Part of a small language model's weights.
Architecture: LayerNorm before each block, untied embeddings.
MLP neurons of a small language model. Each row is named by its layer, matrix (up: input weights) and neuron, and shows model dimensions 48-175. Each number is 128 + 32 x the weight over its row's rms, rounded and kept within 0 to 255.
A block is one neuron, or neurons of one layer that tend to fire together. After each block is what it responds to, as a language model described it from the Wikipedia text at the highest values.

L14.up824 [153 155  57 103 138 125 105 131 119 194 107 196 158 169 139 117 147 140 120  70 180 100 180 125 158 109 117 107  89  98 129  80 160 214 164 134 118 149 124  73 134 119 124  93 136  85 155  99  68  89 143 143  66 179 178 123 125 127  97  56 140 144 143 104 104 124  68 107 158 163 152 139 151 165 126 100 150 196 149 165 139 154  59  99 165 131 147 128 129 114 117 100  72  76  65 148 195 140 135 151 144 127  77 120 133 152 115 107 158 118 132 156 135  92 142 114 115 110 110 114  55 120 161 132 193  57  76 133]
Responds to: Early subword pieces that begin a longer word split into tokens, often consonant-heavy prefixes: def(eated), sp(oradic), cont(acted), ext(remities), sus-p(ended).

L3.up8 [116 127 150 136 135  71  82 118 130 149 135 101 192 120 147 118 148  77 161 165  96 190 162 108 127 103 163 118 148 114   8  99 103 102  84 119 119 125  95  62 134 166  97 153 139 120 125 154 132 160 162 143 165  61 155 126 192 130 158  79 123 113 156 145  84 141 109 160 102  81 150  88 145  27 143 116  91 136 183 136 113 130 119 189 144 128 148 155 157 140 135 163 122  84 125 162 155  94 185 169 107 120 147 139 158 133 146 146 140 126 120 232 116 191 109 143 126 115 194 152 115  95 118 141 177 144 164 110]
L3.up85 [120 160 129 113 139 112 140 107 102 100 154 109 159  90 151 111 146 102 119 113 145  90  86 109 125 148  81 103 133 100 136 169 126 168 122 151  93 125 162 138 171 114 125  99  28 125 107  85 114 116 119 117 154 150 110 174 136 124 135 172 151 196 177 162  91 175 175 145 160 111 105 127 101  84 131  88 242 115 131 118 112 158 168 153 149  60  97 145 130 105 156 150 121 112 105 206 185 155 135 177  66 154 130  26 133 157 144 183 122 132 113 156 150 147 118 100  58  95 128  43 125  88 136 149 132 133 169 158]
L3.up121 [111 147 125  70 180 149 164 171 148 120 182 112 139 116 107 155  65 117  76 100 142 157 136 108 107 112 164 171  86  71  94 178  74 135 121 174 124 147 108  66 125  93 114 160 120 100 133  99 100  96 108 135  55  98 138 120  95  84 158 127  95  98 105 108 121 129  69 147 156 107 122 117 104 114 146 154 187 126 108 102 132 125 144 104 132 100  81 150 196 126 113 117 147  94 157 131 118 107 150 156 133 136 187  98  78 160 115 163  95 127  94 154 105 170 160 124 161 145 161 102 110 171  64 139 138 173 118 159]
L3.up142 [170 123  89 152 153 102 120  82 147 161 145 125 105 104 116 113  67 123  86 172  97 121  95  74  90 135 110 110 138 160 166 161 176 153 107  98 156 131 204  72 136 118 180  95 105 122  76 135  69  80 131  71 102 155 121 223  94 152 158 137  97 201 154 114 121 133 146 104 174  97  79 140 101  33 181 106 147 130 129 148 123 107 158 125 133  90 126 120 147 126 129 115 105  84 154 193 127  55 130 110 100 172 164  64 156 151 146 148 117 143 131 148 167 155 116 113 152  85 129 102  82 130 118  88 153 142  97 143]
L3.up145 [159 118 137 113 114  94 140 133 173 177 142 106 108 135 143 125 111 178 106 135 151 157  66 132 131 130 140 121 130  89 145  80 103 139  92 179 139  95 155 102 122 144  57 164 188 151  98 218 112 113 116 142 111 100 178 117 126 129 137 170  62 102 135 120 121  96 119 135 123 162 115 124 102  93 161 126 119 106 141 117 172 152  99 206 140  68 154 142 125 169 171 134 139  84  50 143  95 170 130 154 144  86 125 178  84  59  83 148 100 144 154 120 151 148  92 139 172 107  99 240 120  61 121 106 115  95  35 212]
L3.up329 [136 135 166 130 122 130 121 128 149  87 116 105 117 132 122 117  73 127  84 145 115 197 151 137 158 101 128 164 118  55 161 211 154 142 223 177 119 172 120 142 118 130  84 110 109 166 106  81  64 163 111 164 120 112 182 160 127 118 149 141 162  79  99 169 140  81 167 129 202  75  99 130 125  97 120 108 160 129 171  76 125 158 126 112  60 119  89 131 140 182 121 117 118 118 114 125 137  63  95 167 122 108 155 100 102  98  71 113  69 172  81 123 108 175  57 165 116  99 120 135 111 128 100  98 159 108 132 149]
L3.up473 [ 68 127 103 125 193 120 108 154 115 179 142 141 141 151  52 138  87 133  67 107 146 132 116  96 143 136 170 148  95  69 115 194  54 133 180 144 116 168 145  93 147 162 104 168 177 116 138 110 163  79 137 154 150 112 106 107 127 103 180  83 141  92 161 103 162  84 109  96 168  79  95  77  96 122 154 163 118 174 167 150 106 133 147 157 162 106 154 119 169 180  99 146 178 109 123 193 174 110 146 146 119 156 134 108  77 154 121 181 147 167 133 151  96 210 139  91 139 109 152 145 133 125  73 132 146 138 135  67]
L3.up550 [116 145 178  94 130 102  58  94 160 100 166 168 156 125  99 144 121  81 110  83 154 152  88 150 157 117  92 150 107  91 131 184  56 139 224  88 128 145 156 116 140 101 148 178 140 127 160 145  99 138 130 113  68  64 166 115  78  56 167 157 141 159 208  59 222 132 120 175 153 126 126 150 100 118 111 152  68 172 102 173 105 122 176 144 139 111  97 167 167  87 118 162 197 172 122 117 104 128 159 132 147 126 143 122 132 138 107 144 113 110 115 142 123 151  85  92 136 141 128 130  80  95 159 177 128 142 116 106]
Responds to: Mostly opening or closing quote marks and apostrophes around quoted phrases, titles or nicknames (Quick '20, "Road to Warped"), plus pronouns like they, them.

L3.up154 [ 85 176 115 141  85 171 101 167 186  74 122 135 144 149 124 124  98 100  81 131 108 135 122 154 119 130  94 159 168 113  89 137 120 148  86  70 137 133  65 163 187 154 122 130 133 118  76 119 136 133 146  96 120 145 184 166 128  98 158 125 146 160 142 153 163 103  93 144 203 102  46 121  93 175 132 154 127  95 137 141  83 140 177 102  34 114 157 129 126  75 199 111 151 129 106 141 142  72 141 143 135 132 187 132 138 160  27 122  72  81 104 153 153 161 126 132 124 127 102 183  82 107  87 123 134 188 111 101]
L3.up172 [115 124 234 187 115 149  31 137 152 120 127 122 134  81 126 154  94 182  96  95 114 159 144 132 150 126 161 117 112  51 120 150  66 145 119 133 134 149 123 167 140 168 154 191 150 129 102 149 102  92 157 116 162  68 134 131 134 117 147 110 110  77 142 129 122  87  73  55 122  86 110 103 112 108 148 112 126 198 123 115 119 113 193 111 131  52 134 200 188 135 120 130 110 100 131 126 108 130 158 122 158 127 164 149  94 205 151  92 130 172 112 157 132 168 138 102 148 104 129 155 100  86 159 136 124 149 149 121]
L3.up280 [125 133 146  82 156 127 116  70 129 101 129 101 138 131 210 104  72  77 112  92 127  86  88 129  98 127 129 101 102 148 155 114 127  94 129  79 149 140 118 102 129 217 114 119 123  74 138 121  83 100 171 110 172  99 148 158 182 100 111 140 115 137 150 112 160 178  51 168 153 121  85 108 133 111 166 105  85 149 125  92 132 102 171  96 146 135 121 159 154 195 180 133 117  44 133 130 180  94 153 155 118 125 134 153  39 158 130 160 178 101 136 147 107 159 127 156 143 203 167 157 128  40 121 172 144 141  84 106]
L3.up398 [111  86 115 117 135 144  68 126 147 110 200 137 201 130 138 134 118 142  65 176  93 144 139 123 131 128 122 107 113  29 103 123  86 134 161 111 135 186  84 157  92 142 143 164 185 101 149  86  69 128 117 126 109 101 155 148 141 101 177 165 133  83 127 149 180 136 114 153 197  83  92 118 146 116 145 142  98 175 114 101 130 124 138  91 116 100  68 139 220 116 137  94 141  95 107 146 142  75 185 138 120 156 160 123 139 143  68 151 184 134  90 118 134 132 126 166 157 108 161 121  98  80 146 124 111 171 169 125]
L3.up546 [126  90 152 154 114 102 123 137 133 121 164 148 161  78 103 134 164 101  52 127 122  85 176 141 139 110 120  91 157  92 122 139 128 154 155 137 151 154 144 162 131 158 150 128 156 150 119  85  81  34 206  96 167 115 133 117 181 122 139 121 118 130 125  69 127  86 147 104 148  85  81 180 116  97 162 151  53 158 158 151  96 143 213 141 158  75  95 101 142 121 123 124 121  93 108 123 140 100 183 129 116 122 167 150 167 178  65 150 140 143 130 143  82 161  89 111 126 176 147 157  51 146 141 145 114 133  94 135]
L3.up549 [114 143 122 185 107  73 124 132 125 131 144 170  98  76  76  88  80 115  44 130 108 133 138  93 143 132 142 134 145  96 140 144  55 109  80 159 117 137 141 146 116 119 106 129 135 111 144  78 157 160 135  94 186 158 109  76 196  90 174  70  47 129 116  63  92 122 122 128 160  60 120 117 110  97 115 158 122 123 165 108 106 138 187 105 130 127 118 151 114 115 157 123  87 145 112 155 193 134 147  95  87 114 157 167 159 184  81 140  82 197 124 152  74 120 105 132 123 131 154  92 115 136 113 165 100 110  77 138]
L3.up720 [ 90  99 116 168 113 167  75 104 126 153 171 139 158  47 132 128  51  61  21 116 106 137 132 135 144 128 113 131 139 122 109 119  91 132 141 124 133 137 152 125 167 151  75 170 142 100 116 187 146 127 139 132 193 125 196 183 107  98 150 125 171 116 159 136 165  99  82 123 208 152 103 151 135 150 143 182  82 113  99 131 114 130 156  70 136 146  96 102 142 123 129 153 142 138  69 167 162  94 183 102 142 118 163 143 134 184  34 118  99 150 123 170 131 131 141 133 149 153 125 136 110 123 112 139 123 155 146 113]
L3.up874 [ 77  80 132 160 116 101 175 160 144 124 167 130 142  94 155 124  97 113 104 133 109 102 117 146 153 126 105 126 140 107 211 107 106 103 144 120 118 133 108 130 150 167 132 125 138 116 124 158 151 172 147  99 142 134 133 148 187  97 117 112 138  42 160 161 139 109  29  44 159  39 116  67 170 154 170 129  91 131 129 150  93 140 216 112 137 114 101 126 174 150 102  98 112  69  85 161 175  88 202 177  97 143 191 169 150 173  60 143 152 103  70 180 120 147 120 129 123 145 124 103 134  83 109 189 116 177 169 114]
Responds to: The final piece of a word stem, strongest on the g of young, youngest, younger and Youngstown; also new(spaper), open(ed), l-ast, st-ruct, Ro-ad.

L10.up124 [110 132 105 160 228 142 130 105 139 107 142 116 172 137 154 152  94 124 102 139 119 163  74 104 190 100 132 124 126 116 100 100 135  98 213 180 135 127  81 155 233 198 110 151 152 119 113 123 107  85 123 114  84 159 160  77 170  80 118 124 182 174 147 161 161 171 131 149 157 197 119 119 141 159 172 110 110 158 185  89 124 118 139 165 116 149  85 142 120 149 148  62 131 120  73 114 116 102  87 134  83  86 108 146 123 142 154  63 117 144  97 164 170 108  88 122 138 143 115  82 107 100 137 129 154 148 130 118]
L10.up190 [125 178 166 185 174 137 106  66 124  76  81 149 143 121 174  84  95 149 118 184 155 135 133 140 156 108 152 151 149 104 153 113 118 206 153 163  61 115 139 120 128 192 143 188 166 107 160  81  83  90 204  90 130 118 162 148 181 116 116 116 158 133 135 170 157 110  70 155 115 159 105 146  79 107 105 162 137 119 188 141 122 149 146 178 125 137  75 117 124 147 120  82  97  45  91 108  78 173  65 154  77 123 108 132  98 104 110 163 122 109 118 103 151  60  43 172 114 135 149 138 154 127 155 164 101 126 168 146]
L10.up288 [113 102 162 184 133 114  64 121 125 116 125 180 134  90 195 164  97 139 108 112 110 115 164 124 164 114 131 177 126 111 200 118  98 175 108 128  52 160  72  87  93 191 152 170 105  69 134  73 124 178 155  83 124 150 124  58 143  99 181  94 142  10 167  79 134 117  55 149 139 145 116 115 114 120 100 148  68 127 182 118  93 129 146 156  85 163 104  95 179 193 134 127  79 120  92 154 121 156 106 145  67 123 152 147 128 147  80 174  94 109 132 175 171 156 117 151 125 144 125 139 133 124 117 123 128 168 131 112]
L10.up308 [ 86 111 153 138 156  84 131 100 160 121 121 131 160  83 155  95 125 112  70 132 125  93 139 111 165 113 109 145 107  76 165 129 119 129 183 157  67  86 150 120 121 135 133 165 156  69 116 115  89 110 164  97  80 100 239 100 118 104 167 111  94 110 141  81 125  79  33 134 113  94  92 146  95 120  90 171 117 125 189 161 117 156 188 111 105  90 215 143 203 144  86 111 103 113 125 144 113 160 149 125 123 108 138 123  78 139 127 154 123 115 133 153 172 176 134 177  91 154  88 131 119 128 130 152  92 115 124 136]
L10.up512 [ 74 121 131 152 165  81  53 129 151 123 159 154 194  63 140 146  96 122  20 132 173 144 128 116  99 107 119 131  86  71 162 122 139 137 172 133 129 200  73 140 168 163 174 197 113 141  83 117 107 115 105 137  74  67 168 107 173  87 171  95 155 116 168 157 195 116 112  73 160 167 100 140 106 116 149 111  44 120 118 114  87 135 176  80 118 122 138 143 147 141  63  95 117 129  97 181 100 124 118 177 113 121 134 178 166 135  94 156  80 155 102  96 196 149 127 111 146 109 146 108  53 133  56 127 153 108 157 115]
L10.up567 [ 68 131 130 154 165 164  93  88 160 170 134 118 246 107 129 130  85 102  79  95 133 152 143 100 107 120  95 166  73  93 144 110 154 159 133 129 133 167 140 131 111 104 170 111 105  78  88 102 119 153 104 145  63  72 127  79 126  81 188 126 122 180 159 107 191  83 150 141 163 152  33 127  81 139  93 149 106 119 135  88  57 130 198  97 189 147 118 118 173 173 105 104 142 129 125 138 157  94  80 133  80 148 116 118 120 107  85 103 158 148 115  95 141  97 112  83 142 122 110 117  93 139  65 183 224 108 135 106]
L10.up693 [ 48 128 147 139 137  90 105 108 165 157 160 119 124  74 130 111 137 163  86 151 152 191 160 122 144 122  98 207  88 104 133 136  51 138 131 141 107 113 147 107  89 176 147 102 130 114 134 129 131 132 126 135  99 123 113 203 136 127 149 164 102 134 162 136 129  95 123 103 142 113 103 177  54  79 156 107 115 116 126 146 137 140 173  43  94 150  60 172 143  90  88 183 143 139 144 170 146 101 134 108 117 124 147 124 121 152 106 154 180 150 119 115 132  82 180 144 162 160 111  90  47  75 135 169 165 135 100  91]
L10.up707 [117 141 145 127 143  88 112 120 156  99 139 172 155 130 109 119  83  73 108 155 116 153 154 159 151 120 104 132 113  82 153 114 154 179 138 164 145 143 150 129 104 198 114 133 102 105 113  57  82 157 158 159  58 144 172 152 159 170 142 138 101 159 171  73  97 109 133 106 130 137 122 129  79  65 183 131 119  97 138 175 115 124 150 154 134 113 121  96 128 139 152  57  68 132 107 129 191 150 168 131 108 130 130 134 156 129  84 119 112 153 101 156 185 154  56 101 153 161 145 159  86 158  45 122 156  80 137 105]
Responds to: Final word pieces that finish an adjective or other modifier placed before a noun, such as polit|ical, larg|est, experiment|al, redesign|ed, and the word first.

L10.up75 [ 88 145 105 122 197 158  87 162 126 103  90 137 138 168  76 154 183 110 160 120 121 152  62 125 132 114 114 107 167 104  99 164 106 142 179 176 104 156 150 156 130 140  60 162 144 143 131 131 148  71 129 129 111 119 104 151 126  98 145 131  92 127 153 170 225 110 140  91 159 127 125 116 106 127 149 101 160 155 130 165  95 162 142 138 155 126 164 107 122 135 124 118 136 116 136 140 117 107 172 117 138 106  48 104 139 107 136 141 131 106  70 113 158 184 135  98 139 126  88 134 119 111 114 134 146 126  92  75]
L10.up162 [142 147 135 156 159 157 134 148  92  89 177  94 177 145 104 144 119 153  98 105  73 138 110  84 108 109 110 129 125 136  99 136  98 131 105 122 129 147 135 125 126 138  69 129  80 157 130 123 126  65 166 179 116  79 144 145 135 111 204  99 120 122 150 100 185 129 112 116 110 125 107 119  91 109  99 136  88 196 146 181 111 137 190  92 103 105 109 154 185 103 133 136 131 120 154 115 180 126  95 124 179  98 119 117 162  91 121  93 126 144 134 149 163 167 151  79 147 139 160 142  85 117 148 179 147 140 126 110]
L10.up272 [ 99 168 104  95 132 182  82 185  68 138 158 104 156 155 115  97 158 125  82 159 102 156  84 123 175  94 138 107 165 138 149 131 111 148  70 162  59 200 101 139 167 111 128  89 146  89 135 148 179 124 144 109 112  79 126 118 108  93 194 113  90 157  94 113 114 129 113 114 185 199 142 117 133 139  94 149 116 175 122 156 110 202 100 129 104 118 130 137 107 111 137 140 111 118 114 134 131 118 124  98 164 107  87 109 114 151 148 134 139 156  57 168 115 132  76  66  81 125 114 134 140 170 153 167 127 143 132  96]
L10.up274 [133 133 105 196 154  88 134 169 162 130 117 129 115 115 130  59 159 134  73 145 190 131  79 120 142 136 127  88 127  61 101 130 157 126 135 147 117 119 106 151  75 137  88  87 189 127 159 139 139 151 203  94 132 131 146 122 132  91 129  84 115 123 135 149 121   3  94 140 118  84 108 200  33 107  82 185 122 177 126 142 126 127 164  88 137  69 155 144 156 143  85 130 124 138 104 162 118  54 134 127 118 117 162 132 132 127  94 145 145 146 133 104 140 104  90 164 124 133 151 126 126  77 170 116 144 137 137  88]
L10.up357 [ 71 121  72 136 192 140 105 157 131 129 123 145 154 133  59 132 191 124  96 160 111 127 121 143 156 131 160 129 154  64 154  99 131 132 121 184  91 170 168 137 151 137  71 158 156 125 140  78 142 106 144  90  63  96 136 175 152 104 142 143 113 129 145 154 115 107 107  84 111 131  96 142  76  93 156 148  94 163 140 200 124 142 120 141 123  91 162 160 116  95 107 126 145 106 120  91 105  86 138 110 162 140  53 157 155 127 139 155 106 124  94 139 167 200 110 120 123 140 131 146 153 118  96 160 188 141 158 116]
L10.up446 [112  99 136 131 127 146 127 142 125 140 127 103 183 167 112 112 157  59 146 122 123 149  91 111 134 136  81  80 128 140  87 100 106 152 134 143 150 122 132 127 181 183  76 139 110 114 171 175 141 117 146  74 135 148 128 133  67  99 189  95 175 180 125 126 156 108 134 134 142 151  77 169 127  94  98 161 128 155  94 166 173 142 199 127 169 111 142 114 123  94 170  75 124 129 116 121 128  63 106  88 175  71  50  88 144 129 110 155 180 133 115 156 184 162 127  81 149 100 101 144 114 155 111  97 163  90 143  93]
L10.up670 [ 96 142 112 142 108 120  84 116 168 104 153 105 130 147 109 147  96 208 129 183 131  69 165 168 150 140 196  95 157 155 115 123 158 183 133 197  80 125 122 143 204 195  51 155 145 109 181 149 114  91 132 136  80  63 137 171 189  81 141 123 171  82 103 149 148 145 118 104 152 141 115  75  81 144 159 135 141 184 179 143  61 179 121 164 101 108 181 144 139 130 138 142 161 138 133  87 183  74 129 144 143 126 126 109 173  87 142 172 145 152  83 169 116 131  97 100 130 125 101 114 154 141  95 135 141  82 147  79]
L10.up809 [ 86 116  87  97 180  85 137 155  94 130 159 151 179  98  86 119 137 128  99 109  92 139 106 109 161  88 136  98 116  97 149 144 102 134 145 193  82 113 161 127 140 160  57 179 128  71 184 166 152 118 139 111 116 134 111  84 164  78 150  94  92 142 129 155 125 117  97  77 212 116 128 148  75 130 129 176 109 148 125 160 109 169 107 118 160 118 142 135 162 131  92 135 104 136  91 147 161 170 196  65 119 167 141 151 137  96  71 132 108  94 116 158  94 158 125  59 125 175 132 162 163 105  84 175 151 124 148 119]
Responds to: Word pieces inside surnames (Gak-h-ov, Thom-p-son, Mc-C-lellan) and in split common words (whe-ther), plus contraction apostrophes, opening quotes and " but".

L3.up52 [107 103 101 117 192 153 146  95 115 155 119 151 122 133 142 146 133  94  86 128 133 210 138 111 156 131 122 106 145  78 157 103  97 115 192 107 145 111 127 125 147 108 114 105 131  61 143 109 125 132  78  64  93  86 213  87 137  81 149 165 120 141 223 155 177 113 121 100 171 122 108 150 124 152 158 134 129 133 107 185 108 131 189 105 153 126  60 213 151 128  62 129 119  85  97 156 170 138 189 149  73 137 155 123 137  92 114 135 164 192 154 125 126 135 136 125 146 145 107 101  96 131 129 159 168 116  79 178]
L3.up99 [ 74 122 138 138 128 183  84 104 119 144  91 161 108 111 140  54 154 143  83 162  45 152  88 149 151 103 102 141  90 119 132 169 112 145 152 165  81 146 108  68 113 110  82  94 150  97 131 201 158 154  72 144  93 102 150 130 128 112 127 120 143  66 137 115 137 125  97 145 164 164 141  92 101 145  86 122 165  84 131 132 128 154 125  90  96 142  58 136 195 173  77 149  96  37 127 108 138 146 188  96 125 132 150 143 153  90 105 176 161 138 132 161 150 117 149  95 116 131 177 109 123 157 146 131 111 122 122 127]
L3.up238 [107 156 115 166 190  98  81  98 145 148  84  89 112 130 130  85 141  91  97  96  97 166 142 108 168 119 144 142 105 108  95 142  83 125 114 153 121 125 184  97 113 127  61  94 103  95 122 174 164  95 170 173 143  78 145 158 146 103 133 101 129 163 123 145 100  76  91  96 166 158 127  99  50 153 130 159 141 143 124 176 130 145 116 127 116 117 186 136 141 148  81 141 106 121 140 149 172 131 149  77  82 166 109  52 154 125 127 102 154 114 128 171 152 128 138  82 132 131 134 195 159 130  82 181 135 112 101  78]
L3.up252 [ 80 148  98 164 174 161 143  74 183 149  88 135 149  86 132 121 145  87  87  99 135 170 120 107 133 115  81 190  95 114 158 143 165 122  69  78 145 118 132  64 186 131 111 103 116  99 155 133 150  65 115 102 119 175 234 157 141  61 115 132  92 157 183 100 131 125  73 186 136 122 116 128 122 150 130 144 124 123 162 165 134 130 134  78 125 147  64 134 168 140  94 104  91  76 148 139 207 108 165 171  74  91 171 165 165 105 110 100 134 106 188 113 123 177 127 117 106 167 128 116 105 129  77 118 147 150 105 153]
L3.up267 [100 172 171 123 149 132 139 118 122  90 146 144 122 124 102  85 210 124 159 148 162 127 129 135 118 166 136 148  34  85 125  72 138 122 135 117 126 161 102 156 137 150 108  86   0 133  56 155 157 138 169 129 162 122  97  78 119  54 115 104 205 119 144 130 123 106 146 180  98 151 138 127 135 127  88 129 140  96 108 129 168 151 138 110 129 129 138 174 128 115 102 131  93 170 151 104 165  76 144 184 101 115 174 137 142  58 143 113 135 174 145 135  57 112 123 121 135 131 157  94 140 113 113  93 121  94 165 111]
L3.up625 [126 166 130 199 134  82 108  32 118 137  68 146 132 117 222 113 119 110 140 162 148 164 119 125 108 116  70 136 144 106 110 185 160 183 161 103 137 144 157 185 133 153 102 146 107 125 166  86  84 149 139  85 149 146 173  92 184 149 135 125  75 169 143  98 107  96 115 183 197  95  97 145  91  92 142 120 148 112 182  80 112 129 109 109 145 116  89 129 132 128 143  75 113 133  36 152 112 151 170 102 106 101 134 152 135 120 121  44  69 124 115 123  82 109 118 155 160 153 150 130  89  90  92 121 148  97  90 156]
L3.up656 [125 160 120 141 191 114  40 154 138 118  79 116 114 120 125 133 131  98  79 128 187 113 159 128 151 134 133 119  85  68 146 144 186 128 176 134 159 141 117 108 151 146 147 182 126 159 125 183  73 122 131 156  67 103 144 146  90  33  87  99 147 122 175 155 159  93 111 124 116 166 115 152  95 101 131 187 130 146  94 142 129 117 145 102 132  81 126 109 162 141  60 122 135  93 135 138 191  98 200 108  54 126 140 136 164 161  89 164  84 111 105 120 164 123 162 101 156 124  98  88  97 146 120 165 177 123 117 150]
L3.up713 [ 74 211  91 160 110 168 120 167 153 123 127 157 145 112 113 118 110 124  92 117 153 140 144 153  98 141 111 179  92 144 164 157 129 175 144 100  85 173 109 126 139  91 139 167 133 116 169 110 140 149 124  83 112 164 167 141  93  96 152  99 122 107 124  93 198 111 111 166 160  87  98 135 142  92 127 156 156 122 159 129 143 126 165  20  59  37 104  97 228 123 141 114 114  67  94 126 124 170 121 161 164 151 164 156 104 188 108 112 122 117 145 127 145 154  58  93 150 143 129 201  79  82 143 150 123 171 139 132]
Responds to: The second word piece that completes a common split word, strongest on "ound" in "around" (approx. number, place), also despite, drop, like, off.

L14.up170 [ 95 116 125 121 171 116  96  90 121 103 135 136 153 112 176  97 123 145  83 166  76 114 105 126 174 112 103 124 121 114 113 135 123 120 137 140 121 204 142 153 171 111 139 170  72 102 141 110  91  97 133  72  97  51 133 113 114  94 193 146 152 128  68 125 154 123  83 124 152  92  47 107  95 144 154 197 115 127 140 117 131 140 131 105 103  73 120 130 172 136 132  83 105 114 104 114 106  82 122 118 116 144 164 135 131 168 118 170  77 182 107 118 128 165 124 114  99 114 117 156 147  98  67  83 129 108 144  97]
Responds to: Final word pieces that complete a split adjective, especially "g" in youn-g and "ard" in stand-ard, also "al"/"ial" in loc-al, offic-ial.